Weights of a small GPT-style language model, trained from scratch on English Wikipedia.
Training: a variant of Muon for these matrices, 412M tokens, 6279 steps.
MLP neurons of a small language model. Each row is named by its layer, matrix (gate and up: input weights) and neuron, and shows model dimensions 181-276. Each number is 500 + 40 x the weight over its row's rms, rounded and kept within 0 to 999. Numbers have three digits each. A neuron's up and down rows have the sign that makes its largest values positive.
A block is one neuron, or neurons of one layer that tend to fire together. Before each block is what it responds to, as a language model described it from the Wikipedia text at the highest values.

Responds to: The apostrophe right after a noun or name that starts a possessive 's or contraction, such as group's, album's, there's, It's; rarely subject pronouns like it.
L7.gate114:490447501539516522575487484491492517514484490520426458533451518528538438547484537480511426461490578540526538479460588500471509504442503520501490531584597468476508513531434488440455526478492462500501480511475553504451551499476485511564511564457441429585513490497508578473472505436549491502
L7.up114:540545534590522513527453537487493518525498543454481517576457541498538546492555493576437515443558518500505546480505512482454532548447569438518426570467540468608506489578445581467555493418484535492573508475498473548444536544571510451514509558475490490529520514552489475500562472493493532519
L7.gate411:507431532490464488520453479586469514538491535477541523445406528482508474551508489523532437486500480490532521541482512458524498481465514528492495491533438445548532504494454471430536488512456492526452489537518554473421534483549538462538528528518514549511493491545486511474494541469460541515
L7.up411:445484504468448538480535467445479603419521543520478463469542482548503451537507495500548470524457534524540508536469464471497430508532509527489466603514493510521423433541481471466498561528496475439539536574469498508463547559557483488465470524468536430584536508504466514510514415530438466560
L7.gate485:499447547498519509541510541420523477461466455495416501447478488512509528526565443432576479512484534507529493520479499468523453530495508547557574534546561397551492553517523434524586560491553506495507524451466451547499533505508478568454512584512471537497432521467602533497456512478520498410
L7.up485:475579499508468535463471441539499493420536544482505584447460418481483546485443503504542538476521595467512547443540523456526462498497498511539467526554496499454483570562529498517513493521520466394466548491551529430487488480505525538466548450492539509475493492551539540479466498528428490484
L7.gate563:487569494495526464428544468533541439426531460418529548492486528483501549511495455526466482468552543566529491472519563459461485497509418495541487542589542436462481629485440523534496518501513496522579521501527496472482495475460514477505535466418479468469583518537420496515507532495480546488
L7.up563:520523498537531475528399475536513535596547535510494471546556560484467536519474513531432514483540514546574471484520442494491500547486513547470513481458500578527479583587491536526592554519492505533553448581561437462475491498463466524532517489513474503451521540526507472500527469457491477540

Responds to: Function words opening a noun phrase: "of" after collective or quantity nouns (sea of, series of, tracts of) and "a/an" after prepositions (at a, for a).
L7.gate154:529537479513528529569442553494499484478522458533464508519451496531508584424539540432446530551510467575511484488480511556546498495465551572525503497588526435545455467499455515505511489452462485500516487512535492489543482467517467483519571474595441509494492506501431487534478523459432502545
L7.up154:495460505540502558482543544585474548439524560510564530482535492467561489503566506492512508494476473493579478552451499511523501476544467465492526519492510426492476435485438535447493463480564526548534485490555522510497523503422498485546557508491522500480507565465486483535546515569524468499
L7.gate809:540516520472530513585553436472580492556524565466468519516481519618485546513482480453508468490559455528510491489446475522519476571447498530566554498468505466460510530559501442459552570519509500561546480392541455462510556514469503514493497480481511479476459454519460401545522537511573528498
L7.up809:469606432483535510511495482611500505500496502455479495436482449540513433556430470553516498527492508444523525476572493510419532454523522566480467514473490463489485481529541407471431473471462477476491459437555516480449520493477497473490534485550455505485523507502596437529533495503485520468
L7.gate887:495464562445471509555547515505461568543495594555505499543526520538457517572455489506508524487459462480486484555492533449443472557448476619486510558496587521508481530482499489481503500467516544496483518591559560488495539544516481527441431528519426501518482540430480479492425526491504533514
L7.up887:528515507464513536480445518490500434498508495429552525485524522508454452452569408478546490501463475579504557503482490511455485586526492477526505521489508410501497467433521510478562482514498501578485477480489468435527489495526518510454506515481402457515513596458510491443484483507441483507
L7.gate1014:460517547461466470393566451540498472488543571506547508472511534511527470543517432491537488480559498568424458499496493495423500567460454503510474519571499457560471493468501528434473534435557558529508541493459539487549526437520471561502502546521464500498486453482526500472484401479516516486
L7.up1014:521518384540477520506542466481495456409480462538515460574555531549496531537508539467509468545498533504498459528549525479467462466493513560470555511488544501458521496519494518460516467499506509547530564508516573487497508482493449533550468518480490505473516476467545459561526552532557568396

Responds to: Determiners and quantifiers (a, an, one, any, some, no) opening a noun phrase, often at sentence or quotation start, as in "a distinguished failure" and "One is a British national".
L6.gate86:546493458528389527583488451530412392522486537513538517466509483496461500555484514451530532533444501550484525514493524458521532557524488479527559472521520498481443476456490511534537520539518512483546514370507500489494572572455505525405498485528507536455442540488503409529516479535475482464
L6.up86:613557464469510514534468438478500537504564575505452482508538489466429519503441477513471463521449602548473543493455556479588494487489501515514499500503538514510513506525459465515521564477535498509590522564509470533432501433581506470536537508483454490474464510560495508541498523507508469460
L6.gate127:494630582502491491530547522496455535489509490518422460472615506472509446500539586468471464523585471556514470606500536495533409537512480440474536492557503452544521514497493525481554471546576478521512537413515487555459500434462562516524505507523543519525499530504467500521490474477493501592
L6.up127:497524467500519583551529529499455486513479439452476436485539564515525444424529495506434442448495475497454491581473477432520415608531460481441484486523480442453478523468407517480490535566500558535459499465557486567492452465515494506497528579525550571495452566540511410504503564572499536520
L6.gate153:427486459541544469548479472559520510504562482456471495442586426569462556451473452448493462505534511521474578525407448511448472474537446486466452506544505503541474517456510523569497505544539469422486553538484461442471513559456504453576494483505453467480474568483447460483550520563470483505
L6.up153:468480509477541474473467566487587430525440473436503461553522484524461515339538418463508450538500511472465520480544413438496505549526508499572506453442509482533531562482499428547524535514489543485468564509483451459486480481513499478493552501493547591497488426471492513550387498455511506498
L6.gate275:587491469557451520501534489476506483485510460428495538470467473548527444471487514499503408494458480557507527486473526496513476434484415549524459530525475463482497467518490464559426531541495478522436503531452548553465520511483522495546486532532456511531441445517421409470523496476533523502
L6.up275:495517482536486515519547479504492467496474457500513442452476504500507501556562493494487497478530417396479504458505446462447469509413553500509540480533521547499549538457441501571557480486552521508484557443480562477476497504453541500471464478468464448482434528574500458496534474465491498422
L6.gate290:483494474475457539540517486531484423516518495542524497545520495426521574497521565522512378520445507544544495552483483498518533484429507487434536496535460571507479469497452460512486574559551516461474530430505461498515474484533475553475513502423407532513448533480524429456521374470520529570
L6.up290:433521437530582511541547491562493520436488506531442504526599516536489514504535485479503525547520497495575502510430473505447517522552556560445456580465494503544509565505526549572530473460475491529473591477500492558539546506556589503488466461501467450465534444537512482528538550452471552562
L6.gate370:454442481474534445508452530528538502460514467479491443476596471536444431542506553449554394567571464499504519507497483511475495504513501538493486528516555528526504505531484528438467487471535510477568427524530525483468469482497542512488518455480451476479453486542515501523499511483630475524
L6.up370:518530510526519537480510503565551489469418431544540486503524522543502549516480487555456502462540508497548522480452522494477539532472523494513530523523490479504548472573504507493495518487495502583557515452564481492438494494439529496494442465498554475493505490514462558520527436589607485502
L6.gate394:513529434433447500477476549524469528551508533566483505524473488521525490500494516500527452488493545499524538538529528466438528440482521500494472518489463419535440470464464611486518478552499503486415536491382476496570454492483467498490587496510430427459470541525542516508505535514447467511
L6.up394:458451491471513561534503486475471562479471549451496463534499554454553483582448504561579525480421494484439503562520509477529489445498453449564491531494550563499498522470432536483493452528493521471523514563460548485487498519457457459493501568479483471430460468559485466549532477546587535549
L6.gate471:480504489514499482541494458526460451463508518520556481423587516510592516498486510547482442557459419515487572554516479550513484534484517507500470487503538507489505527523510487536424485491575512481544464512545482501537501506504497609450495491535489537491542444451534490440451417431525509405
L6.up471:519471463475555447513460411454497526501445482484474458444588538491499381477543494528483546481416497476492520512509444484504475516496508534501467503451471499471465463523466554570466590477500522514466516445489516485543472491490447456490536618479488449500572467513537444522523376476549507514
L6.gate507:543583495481452560471475520485464478558497492452453472530525451520487574494527525549563520468445539546421531536576460474473485502545456511477505509434530517505497453556529533545484525467531527556485487538448526491467513507508552520475547455455505524506491522499561466538533471486513482528
L6.up507:513530549447455523497466512480513481478539490447534507576514490495463626495527452475510510533553483424431462564428480520500553545523515528507458462531520433523529502483519533535525550497464488478500530463513540516550518485504511552567513497578473478432596469504459550551544469485542499497
L6.gate555:461527440530429464538415474551448468460556487516587476505502531516516568534545445490434456514468507505543533574501536517509532427503493541528469495458444482503453447503474502471548458539503512526456599496624463547461420454571491500445519486473527445543484465504488520506520558545464513497
L6.up555:489445440390448480493489539534499435483500523482469507510551490563487495458498504523456445558428498495506512593502453557548500448516535527540448500507497510424502511501528523568489537525525494572540499531527505488476515593460510536550485571500463480531515478544486458543450515440453450502
L6.gate741:478511496522522511472508544511505491463533459513489546435524545538545493518521454371528481509533544508518502518399547490465496512514496515463535559463510446563400498503593515564561444506549497506477545393451534500536487495499524539476481482458511481470531549469443519561425483501455494498
L6.up741:547445468547499440466531490558456478509485563492515467480531545563528542539522569543528468458496503512488462515511447510495568509470533542466459508512495589557570558501517410529497505514503518433432504524452595552488564560481473506501494438514449489420501488485577415489515459515504474504
L6.gate956:515525535466527467493446532514516529485559520485543540499523448484530455503576511452420537458446507513551426549536482488536514486502452515549533538546608533513461501508456522458506497495529569430495562438536532537483533480446505516499545434513459507474507439486560502560393542472479509594
L6.up956:552505476410543509480556461469457454494395525487584540532481486573555480527493519547508495466432565476465532476468426466494467465528520524523502491509475443557479504510517513373465537508489608580519524444527548475506524464447503532540555476521481476503432449484500539513482520516486546491
L6.gate965:530504535507533507558521539552471514455579470472469498530522591556579532530513519501515482517438422456552529502480535486549531470502508473477452431501490551537448471432477448574548530503561535448551443479510583444454472502423525500509448507546524501461545523537474489524483467530562429470
L6.up965:500523494571540517503508442611516569467535479504547495523450500547560545503500516428447506518453504536502502473494498490495506558490537522487588471516560560449456362459501551540496426496517497571464529419495515594495536488520500495483548545514540440448547457411506488543534500506534433435
L6.gate1006:534527488530492475503482578494465461503483511438453507493551486470511580537465563525438489529451491510543508497501506500519531410475484543499514472491522474483520416458536479487498507543565495465452511518524478474474512538503523477474482467410448460552470480537470492519501414497540521518
L6.up1006:451448526428517488590506502498493516561438574501529500521470492391509479540529498483488514495477492523505493518520519483486417517551553458522436508492440524531499533482460484457460531587538469560441479548582529489582523487594476552580496483443520499543570484513491466505462431431515481491
L6.gate1007:504515463429486498420549506573532472531511415476467450459521473494513494575515532479525450434436496482546541452471444460464467439516518512412543504483540537520512498484459531498492526581495455461464524467543591522496532488561514519455433493463447483458491486530535511571446496454454564485
L6.up1007:481532541460480554481511486563520552519514459509526479485510439531527518518542522468553465507411557495516437521445454474479523522558483592484486493514514505528538442545427497565562612527474511528481507547567534491538519490562590474471460439488519501478510499485473455565493443485459491526
L6.gate1154:516483482471499484505525520546372505520504529498498454499509473580549548527535408469477540546518520488564532438610504522499480495486537637507487449487475478463502544505434532515403489546579515507475534510516542523545554466475535498456537433534499551534509474510524449504515419465535461541
L6.up1154:540475503350500532496510484505471478489544463468546484481485542482506442498587550507457513501474509525442479607488480476537587531493513515532570456461491457523490474507452491447466508496572474584406575503601544504532559513521492494461486490530481570528507513488468492588492471507492450494

Responds to: Fires on "and" (sometimes "or" or a list comma) joining words or phrases in lists and paired roles, e.g. "organize, and govern", "administrator and activist", "Iran and parts".
L7.gate12:474476494511525526521550514478478434457496525421458523515495524563449598491500494553448473517463521535488549421513526464544509469470555532542409530502501481516454482493503516502517480532491470491550415516506498523539471469519507508531490552471481533557484505483544479486508494544547455515
L7.up12:458584420546473445524491537461481552498436471463510498573556527495469453463427520469500503494430509510495505440507528570437522489545494482549553489456519509486444467465448494511443486532571472503563472470501450561468559506484521509481510523483547460468503510537480483461531522433412476470
L7.gate224:505537520479484440499465550482454460459514485452487610478468500403498487516504523502479491470420483500519524574524480523514499472514512458495492481511473510493445588470440540557471525466544490580538514471458484512482500472485515457512452503505557492477457506494530532431472528455455481492
L7.up224:483455563488531501511440539568516511484435513508575520490443526377504506507475510515573508568447459506567530527456576472504593428498565577575513531519495497472449448475479552492450523500454436547556503524493503476445526545533523487532553573507505516563437494474477479420466523524518568544
L7.gate385:501585484453483497507510507432507471471509499479497567610509532528460492504506487464497539496542507522540518538530514426571510526509522593497478481561532490578512449503499403517518460545449481576520498519526547472520546524439481548524468561450496510505611475472521520527518420453454510542
L7.up385:474491502526508441552521519427505475487417509449473481484447523509448419558421462507453603517451464484548532515554448467498476450490516550427501529494503459517466468529465472529447483494478524536476520463485408547495469534435496482447511521536477538530487478524577554492493496404535478477
L7.gate1085:489493608519538462506440543518531524432525599489448479575452464495474443533479466524496464553407494526492451490516463466488518412481539600421548536544503468488499511571540533515456508477512469518511524516545465504408481515579468513517496536422491537448520515540520490468526477478473429571
L7.up1085:559569502494483557497506549559452534496511531499464456482543426474454472468520481424512553513567469513483501431510558498464503452505524497492530435516525501586588513592413566498559462596506456398436568404539553506515459507530526529543514493480555477546523520517451495528495494529504496568

Responds to: Quantifier or head nouns that open a partitive or "X of Y" phrase, mostly after "was" or "a", e.g. "was one of", "a series of", "a consequence of".
L8.gate611:498531413497491465528506517571511510521522528499541558492515422454591548530548570432428519495507469466485524568475433474486497488501513487554495525553481465485529497493520433519544534498540522412536507491600498474531492518499482497457504517571501498429520462508494466510511535479565483487
L8.up611:520539490502504436539495530521532520490524545527512481514551506555569513487472521482484534489522554503534521504510477518449461571486490494505448465500476527538562531464494512476509525469546482479512477490496497497465555461466524440552474511534568523534488569439542470548437466580464489487

Responds to: The possessive ' and s after a noun, especially country, club or company names (country's, Australia's, MIT's), plus weaker possessive pronouns like its, their.
L6.gate81:468525554504482516481452498489439494518528528513519520469462507429516514500555553464449485427542513444540503434481542438526538527530527526473478530462535419509482501502471501527547492507502507408494549501467490548562486465538479462508487500493446506531531502470510482516532552397421479565
L6.up81:492490519469537531451528527485535503512496529501571552463467534486457518505503472462553556472485461500473538501478518467488518564585557541485500547477510570502503488485532545532534504495539361406504561513514475563475537484560498461545509480449461523545428505457478492497487518453532486495
L6.gate105:512478388502459520516505572484498559518562555504447547466496582475537532511508442442527474451537521527512442479515540507452493403461534505488471423557570573471558488530468482498490469465516605547530486492516478470505492512442521567541478507468481434556545462531451441460519494506475495520
L6.up105:532487474464503482520453537527480499529529544523515475497508450506503539546510430488575470550436469481478511506415517472490425552507566494431503499502513530510510483517566567553499455464506595508459486507536485489528546485428442438527514549540373482514501503484497469511441442497539586598
L6.gate119:520463524520554419528487541497521477519525551545530484450535511503492482466524564455465479514494492560510500518472498552508556486489583525451442560511512467474561533496526479537505562487539474571401499508544483532440496534491486491533409475487505466554482536486487509539483578465497520491
L6.up119:516593454619494500524481506450504482528572466509522541499498503476496502493473520483429496510549483518539571589506523496475462564441475461530478495520450513579551504529441468534473506453489422507499543462513471524450502568500501481493555554462501440476508488508500494439512474484474475524
L6.gate129:479531454507509487489503516588507450470501441484458524543523525470544496485450555571493461439483477551472535500551481523513516447436482533519490518520490509506543505510568456511571487593536496516471529478470499512495480506466515534523462511508456502481523470443530472504567484534536445557
L6.up129:530516485573509500473525509490481512426540421463475538495521524525497448522441464584394567544431427522548521499514498436516481493525466502542480530512428497479530478484493475511543506510514422459462426493508498506557517502531509512541455504502494486511481462552406460496506461445497484501
L6.gate189:505539536552533514547475560588427476511550503508482528492503484512542524551532496524410467505539556504449554500518466510503435506521503507521515492487488428602556498531489492498430477594504519476490619512535514445539489460440470447500505471525503512519470623468560511488540455498530535450
L6.up189:510484395506515462435531522426554514550501423527483540605497560487485409475470491498489512498517515441486464475457558577518520457525462537456533516475447527504450536527413475513499574589492530578537456555456489508566505547522466539460488558486416411447513422477481460437501525507434472481
L6.gate200:504493527450498553581533550549518518487562452512463416493529545475482518480546484485516483598530453629514476518485509525519409523604402599541485503549427547489547513483455496531499526475532481509562470483519528527499551536511466448537483522438472422525563544500499481541504504467518580560
L6.up200:506541487478567516528484564536505558509529497549527495514427568489558555615450511474523535498439417461439517532507621478487494489551549455438459516466486459516472567528433534539472557579497561513561458534505527477522546493531510519532435472504536470509473502456470507463472510532444452495
L6.gate313:490537367492435497508521455390554419549599584509457446511517450443457492538518533494477456552500480474549508495547469504482553502538480586468430477476494484497558479438496510466431446511490498429542518496439481587486504516493484505527503583498522501533474525448502552480536510468505483483
L6.up313:527520502450532521536547472503554483482604550494451505535505524526524536514483560513501465501532426507550508509546507476496471461554514562562461572476448477563545535509497545478477483560449459467531542513541464528576517464525482512547479565502487540516517590486452520486502502499536500475
L6.gate495:546533559547486519447519443492503482575442527508528464524552467477532435512563492443520442543463478537512473542475497545538517514531464519530499524557539574472533515429485558477535516514515439442447575513491514575470521499561551472562511505459479590485450468441516483510541526461561528533
L6.up495:483540523504429523478514542482500531532587402530500588522457543520469557528494510517479511472505537499565529526585535498505537531472451478480509524482485481464519506519564528440551508489480519508496525509505470504441498598483419530513481513421458526495495547521449568503475467459481523484
L6.gate537:494566526519515545486544500501440548455507506534488560583489563517602471418539464498431479568499466526508499489518509486486443524532439557574537553521592469451475528469507451419545554466556476505464518538404479503484554459480513580512479464406437452501530523482492496455446449470489494559
L6.up537:507488493470565429519422520449437560516486526471428504556489520443501464451506465523478537498449495474479448549491535463447483461511491548452482514508522520595509486504549538453470512486403531451509552488519537523517509504450485486551523533536521510471520513455510448550463512507539551408
L6.gate597:503574553536473496519540495505516514420517447530521551516544500504578582485457496457618508505482481464467476509490491515496485553509491477489523492454600534501523446523495493522559557476496557549500496488441461519447522495486496542517504470522441418413456482483535501448523475456523587511
L6.up597:449457477498477506449453443467480486474501398432439521509616499497640563516536565544457543533514509463487437515490436455543468521547498501497508504454471504511458470509477565452536520508419505443474589510493453515487474487545464419532519484463449480502559504518500455448481493511488484529
L6.gate780:451536527463468516406575545489444474581469576548479504456488510529451435469552476406498460520496452493561531437564520476441517542494481515485513523483460477482525486533482514475490536485552528530424536448433494521543411533494496496519520575523459522537509419501453499503450485566542527420
L6.up780:469489497528553463428522533411469518468517545580448427542511525439398559540508523504507479465548558550540462463501450437531488473483496516518433524476476514446571445461495573441492469489471477464454511529500537512527506493486477531520472523443518485545467490448508484575398505494514498481
L6.gate793:535505519549415505540549512528527441506552528546564494512413486478589512437515539536502514520511586529482419504489475512522427541560482484433507473473468483538467486472485462563572509437481506517505568472572518438532532478483546558468585447525482486474535551519461530531435522480540541538
L6.up793:540476458557516509474471561526462431532518460537575480586482496541539480534476475522522547479528491528529507555501485475551490498556496469504501498444462449544507532501505504532514496484517531475480521463433515453484465554494478509564481512471451534413427507515551518501534472561504513473
L6.gate912:523448434531528504463522470517480475420514547523496461512455454484539468538412463511494468530473533509478527469536526579522537449547509491470516429581536513513594481453470481480491590488454530484444459585439501508419518503460520471479446568553440515448500455457522499498506496480504513477
L6.up912:472486546566533490473446483496492570509486502482553460543474547429484322542531491553528425478479568598533497562459525481532461532496500459507539567515495474480484433512509557561465534531480544430414525572529472513443525517503520500537495505522538471539485470502477571504507486531477475497
L6.gate916:486537520478421450537521506501427474492481607530473545529516527551508507482558556542500524539497461563538510589514509437581395483444493503510540441527455429493491527567481527522497479575495456495480521461565480541472509418476441503489474581490529529483489511560513581518412528429465516486
L6.up916:445462520609496456551533451529523469483532484520427511533529593519441519549534459456460486542478489531497516510491473530576461448485483462487469497497476417473522517437453500476487510512464513558480497452518481528450516477475602495487522472456469496443446481524477547510473530576461536468
L6.gate969:469570487550454491578514531497451561496549428433455436467419492491471512446458511509445520521570505544499528497478525508571491489418486438544446531481439486529508463534426491517534430498492505434491536518524467466512462462519494534509483501510509414522554516511516555480449537497471608533
L6.up969:487448528479535435478481473543429485490535466508486496441504465490400479476462512480603476499439514493521474505515548569479515492412438527517472510502465500548515529580463568551454508558510479407463504470539474553489539526472521506528510523442535463525469554458548483393511559564456552559
L6.gate998:520552517456494583486473444493542546571591500484477558518496430534545452498532575484491515490488508538514481521471526542505569444523446447470451546520500526443494479397445498551562458481560491486422552485543499499514540495491424512500540467482487482441492511517470492417404498533476498526
L6.up998:489473507541463463536464470471504540484452539531473561539454464567512456459470493456579441516434610497497462517517460491508511462466438465539534476441507514478596451450547501557458488496549508527459491496435457496539453411535467489588472429486531509567492510494537446523457508499487586498

Responds to: Fires on and, or and commas joining nouns under one determiner, often sharing a following of-phrase: causes and circumstances of, objectives, powers.
L8.gate43:526500484516552478501528587457465515555505493519421514515481494522494535526509524432502544508508507550509450438429482502499497521466498510524604485498527491490602494454489512450478542473565515449627478495491500449513483521467458458514500492434469446500458502466454538442471513538527568528
L8.up43:420529547472530545545462540552500514478502466430486540463543515524493537474451515463548446523503562503575533476489587513465516448484497442470592498480522483439479466465537489519594504463508487450584550483481608498530457534580491507509533536500480475515518450450499470434475462504559550501

Responds to: Possessive 's after an apostrophe and possessive pronouns (his, its, my), often after in; also word pieces following in (insanely).
L8.gate1061:459512427474465478549518466483504489492529517565493430440521460487511546529546486520477515503499498569562503528542536523416380492523587505471486563464494502554493462514547512472442452481531457479515506474512507479432525523502505482500553540530480502533520456415534590424497500490452594512
L8.up1061:447564510509476424441438435424525447570551481467458466494522545562562480434504523519499505533516462474586499519477499571461422511506516552380478483477493517546488451535458482452512483487462465385513475456501458481531482519519481512517502465555516487449463415444501527500488553525486560505

Responds to: Fires on and, comma, & or possessive 's right after a noun, mostly occupation or role lists, e.g. journalist, writer and; jurist and lawyer.
L6.gate48:522494442486535489449545537455527439416462509483465462423540485546508610573490540480478550495502560529491492482467454550504444510469442452515561524457508521500494435489465481467501464489513553513551506515562516536465481522560511526517432412551459499533521430540541475449551482492524551450
L6.up48:460523537507574509438476587427526515514497540454520528495495460532542562563502555518517558490452492573541507490586510530455475516525436543450466484488569520408450517554471493454485475508548554525520473523558486512470436505529438515504542393511502443504500419537476441424560544485495505532
L6.gate56:444510498504491480466461522510563484467505461472536550470455498505463503521512488477499538553544548544460426471466562529419546463453529570471496468517483490515504483498399502509483472551484494494476510518475468488465574592475516474516443449544514449555490569496501537462517471503482595559
L6.up56:510543479527507454484442456482519508493551501496490548534497459467490465456502474483495472533470528558512447482421514546440479557477458483467459496547456477470487459508412503425491502515500501496482490534475528479513502512526450459498425485530501451571430534489535542495548502580521550604
L6.gate164:461512477508516548547406495529548430409474545523577469529434468498507456525536521485518543522517523530514475388524491575501492422445538544536479552448532487478503552507495470545565541501488506575566541502473444465509504428489552515486515449450479520535534422537477468466537515476539495569
L6.up164:414437470426564528472460466470484535466558455485493507469481453457481497533473504433552541464515522560432474393464371489508502499511561554453566444494499452456518476497512434512538541447520515497519475465504547475430480529503547491458510498443548445513528460493443510453502568573507502537
L6.gate230:477527463485514532486462493424482497470544537506479422536490533512453487509585498499546480566439452495548456520486485462427471408531482440539453424485541511479498468480488450560453558551515486504573516543489453451571541513494365513543514556540462463546524414493523529549499497489462508518
L6.up230:511525500443536476516506527471494517507516541422537517472503464510515562446558552524469508437529545460450531414478498462438517492419443457458492608477485439540494444472501480474495451470457468520577526490560487495516479479476497425528530502493522423528522592506498493564481446474494505464
L6.gate342:412523444571533497521515561533451463470509420440514419483544556491500537548517400461503509466463516494491539465450384413527519556497534503473475515507387482503471496541503507531476502482532481546544431565483458472583470526552455479538440443460491494465502420455553502548539535473562503533
L6.up342:523423560504463527437545477505530461497533525480540511521490451538496495554505428483483515586435418456525514530434510513472419536515476481450416442487603493428476420484581510545492530511491513585564450477426506510514489502581527572466502483461537478559427505491464585423460424486472447488
L6.gate432:454555519565537535493505480498563521498537517528510481477514490522546494491385492499484529542545490463435465550470463478488413503514475498404442516510515506502472437501540470511504479525467503491495434562508484542540457485442579505507485570460500477456449560494568513566427478528610451490
L6.up432:419497495519450508431479505530528360500486476505512496483459574495369492428488509583517588512539484503430581498454448491548490430477466507589477561533498496505530461590469500504504451509441492560538527456483511466544525463436575512368476484492516428539517521472515504475437538539516466427
L6.gate435:518592527510534513522519479442517538556494495443441516630532500497484513499493508482603473562486512521480519459507516473462459576462519493497445542482428482543498465435532488467523462418451512558465486565528499446470563481492469518501491522471452481508545543494512525529520437525504575476
L6.up435:471491475503462503536479534437528533457469497514488516513529519505451476515513431484436483516488444505487522503510553482530485519474471558488467561493460500541574470535509520520468448478475496466471505490464525535507527498554483407527475549521498557503528446507583569483510508487542493528
L6.gate440:488453490450510523464570539508452505547415464432518466519489546467544487507509541470508462419509576527521510461526504506451565504485482464554507508488490481503452437478516528532474497549506504453481472431455542485499538526530488491493560480496507457484546426472505452582534488490511492495
L6.up440:547527424526505411505478505435531562512468516524551638499482519450428466461473514540552476411450501609528540586499455464446515474450471549425481520548475475507579454443452525464533491478475493454446552472434489513480536482512543463509475444447494419561501472481456488543453524502461467523
L6.gate500:431469529457522502445504509470463432492519504480504436490507462474473501433560501486543390425446530515518468561550411503462488444560456500566477484551481500527545463536470477515453443495456509506557476530547509448573460524418472520490481500501539531564555487443513643481475473562463474485
L6.up500:429447524413516491443543593545492469483534542505498553418557475458502559481565496493585463486502528526595423540500523517506496470491478519505459439526504460433572514464466472524459489481541486485506535572586532462593496471370531473557467523484531541475481514448488600548489487488469494512
L6.gate504:458517494506477525577486474514446531559540571483518410479539498534535509436494531479489489529564506524518509514510519492499516475491510559428551461566440553542476550539497499487533461457512491540477517542569437474536429495447436465538483519506514507516560487531479456535472525460521497437
L6.up504:524492539479493493526476408540602550610461532483475533496535545539475499453509442516497498495477511477454460490507506478477517490433531516457534469517538576510527541488485522530503492496555471510420563471523502480514509543514424457516500470491565506507488539500444414587471482483563552494
L6.gate616:552449531498472562529487542478503513461509460425529541493451507529468455557506486545516517514498532476435522495457493501556499414505492514542450494492460551598474508400535480532483536489509508506490534468511536498498565556579492512480535584495493461447465492452523579480511536540474557476
L6.up616:528501467501539487571473406552524501514419519518467464455533534495548502527471521540523462538492533446521448468497520443494521498580530510524448450465427463541501526581536548529540447433556534519551525486458481499579545576536515525514507496496407476494494518422497564506577480545476517516
L6.gate650:479527498563458535498576509475549448451501552434390540462510532499421520558480561458484489516488486556487500530470497485456472465482468518466490419516510543500483477504431451503502466575449446463510499489499434507521523511545501491498461536422550525504547532534540508444531469490529470554
L6.up650:507525508519524504497518528467525503514491481530458481525540488502505438500499444501524583450482501462505575514530426513485492427438459559422546582449506512462512492449498440502494528495487430606555493534461463499444499542545430522549533513412505511438535495480507521519549435468517512445
L6.gate823:481493493469530550514424487469576522466504533519435484521486560510527469520489483543452491497405534506457544472497473482448445488465547586525517447498467479514501537479494548462491497478422496501534440482559465538481546485506555436576541479472485503523462509496549517489552410530468529515
L6.up823:464508467420550538556514533484450513469520479488507458448481466438494496455463556483500506533443498502516455478490486476547534453484520491482517510481529523502510459510473496547500456459468472499482516447485550523508480565481540450469497527495491561504500503526419434450557467555540456520
L6.gate993:418516455496546443472447563470490461543485576462447491552528541452456530539557561490490504481523522566441492522524498445494511543514513501529489506490530538437507526459497532528506457512489398459555494513512549509522607471559490486427562448414444477456577520509523481575475538514507482483
L6.up993:448496496434525560506470529453513497544482504472481495513509527521444498467483537539496525531448489482514435510458523477399558524499543504480477480501512494439473495473513484426485434556379457519505435458520447553551520489533524478503468422529507446522543472471430517511554517503532501423
L6.gate1089:521520499492422421521568502420547491469578449508463482489573542507402510529516545494526572514535536543611493561543519521467457505506414511491563538516484475514508558447498471444493497491499533485555488466498484476520492561497552486480508543466500517470522557517461462412422531508518473499
L6.up1089:549473503519482483558499487512514468545502492556482485532586463498487501526547493576456479450556513534548530464577472449427519543491457449453503538547445444529444507492545506545566497503439506513553458481547457528420444507480523479545459470550571512402507504531376471549515473481441445455
L6.gate1188:465521465478526564543609510520494498511456523485527368490471524496465476524549461489465442507526459496514534445471495585453522524512534528523515545479491527509464467521539540517536503470493454465497586555521492489462442498532480511499462469485499499484505522490564601534500470560517499501
L6.up1188:487497494560516474479491506523501478504548513497492483526513448516545495475479532468506555571540443492502544520500466440568559531455555576539510563480516535440485473462494476523514486530462523455460515487555511568481434497489463551514522486382427468475502454497438517520501510570429458513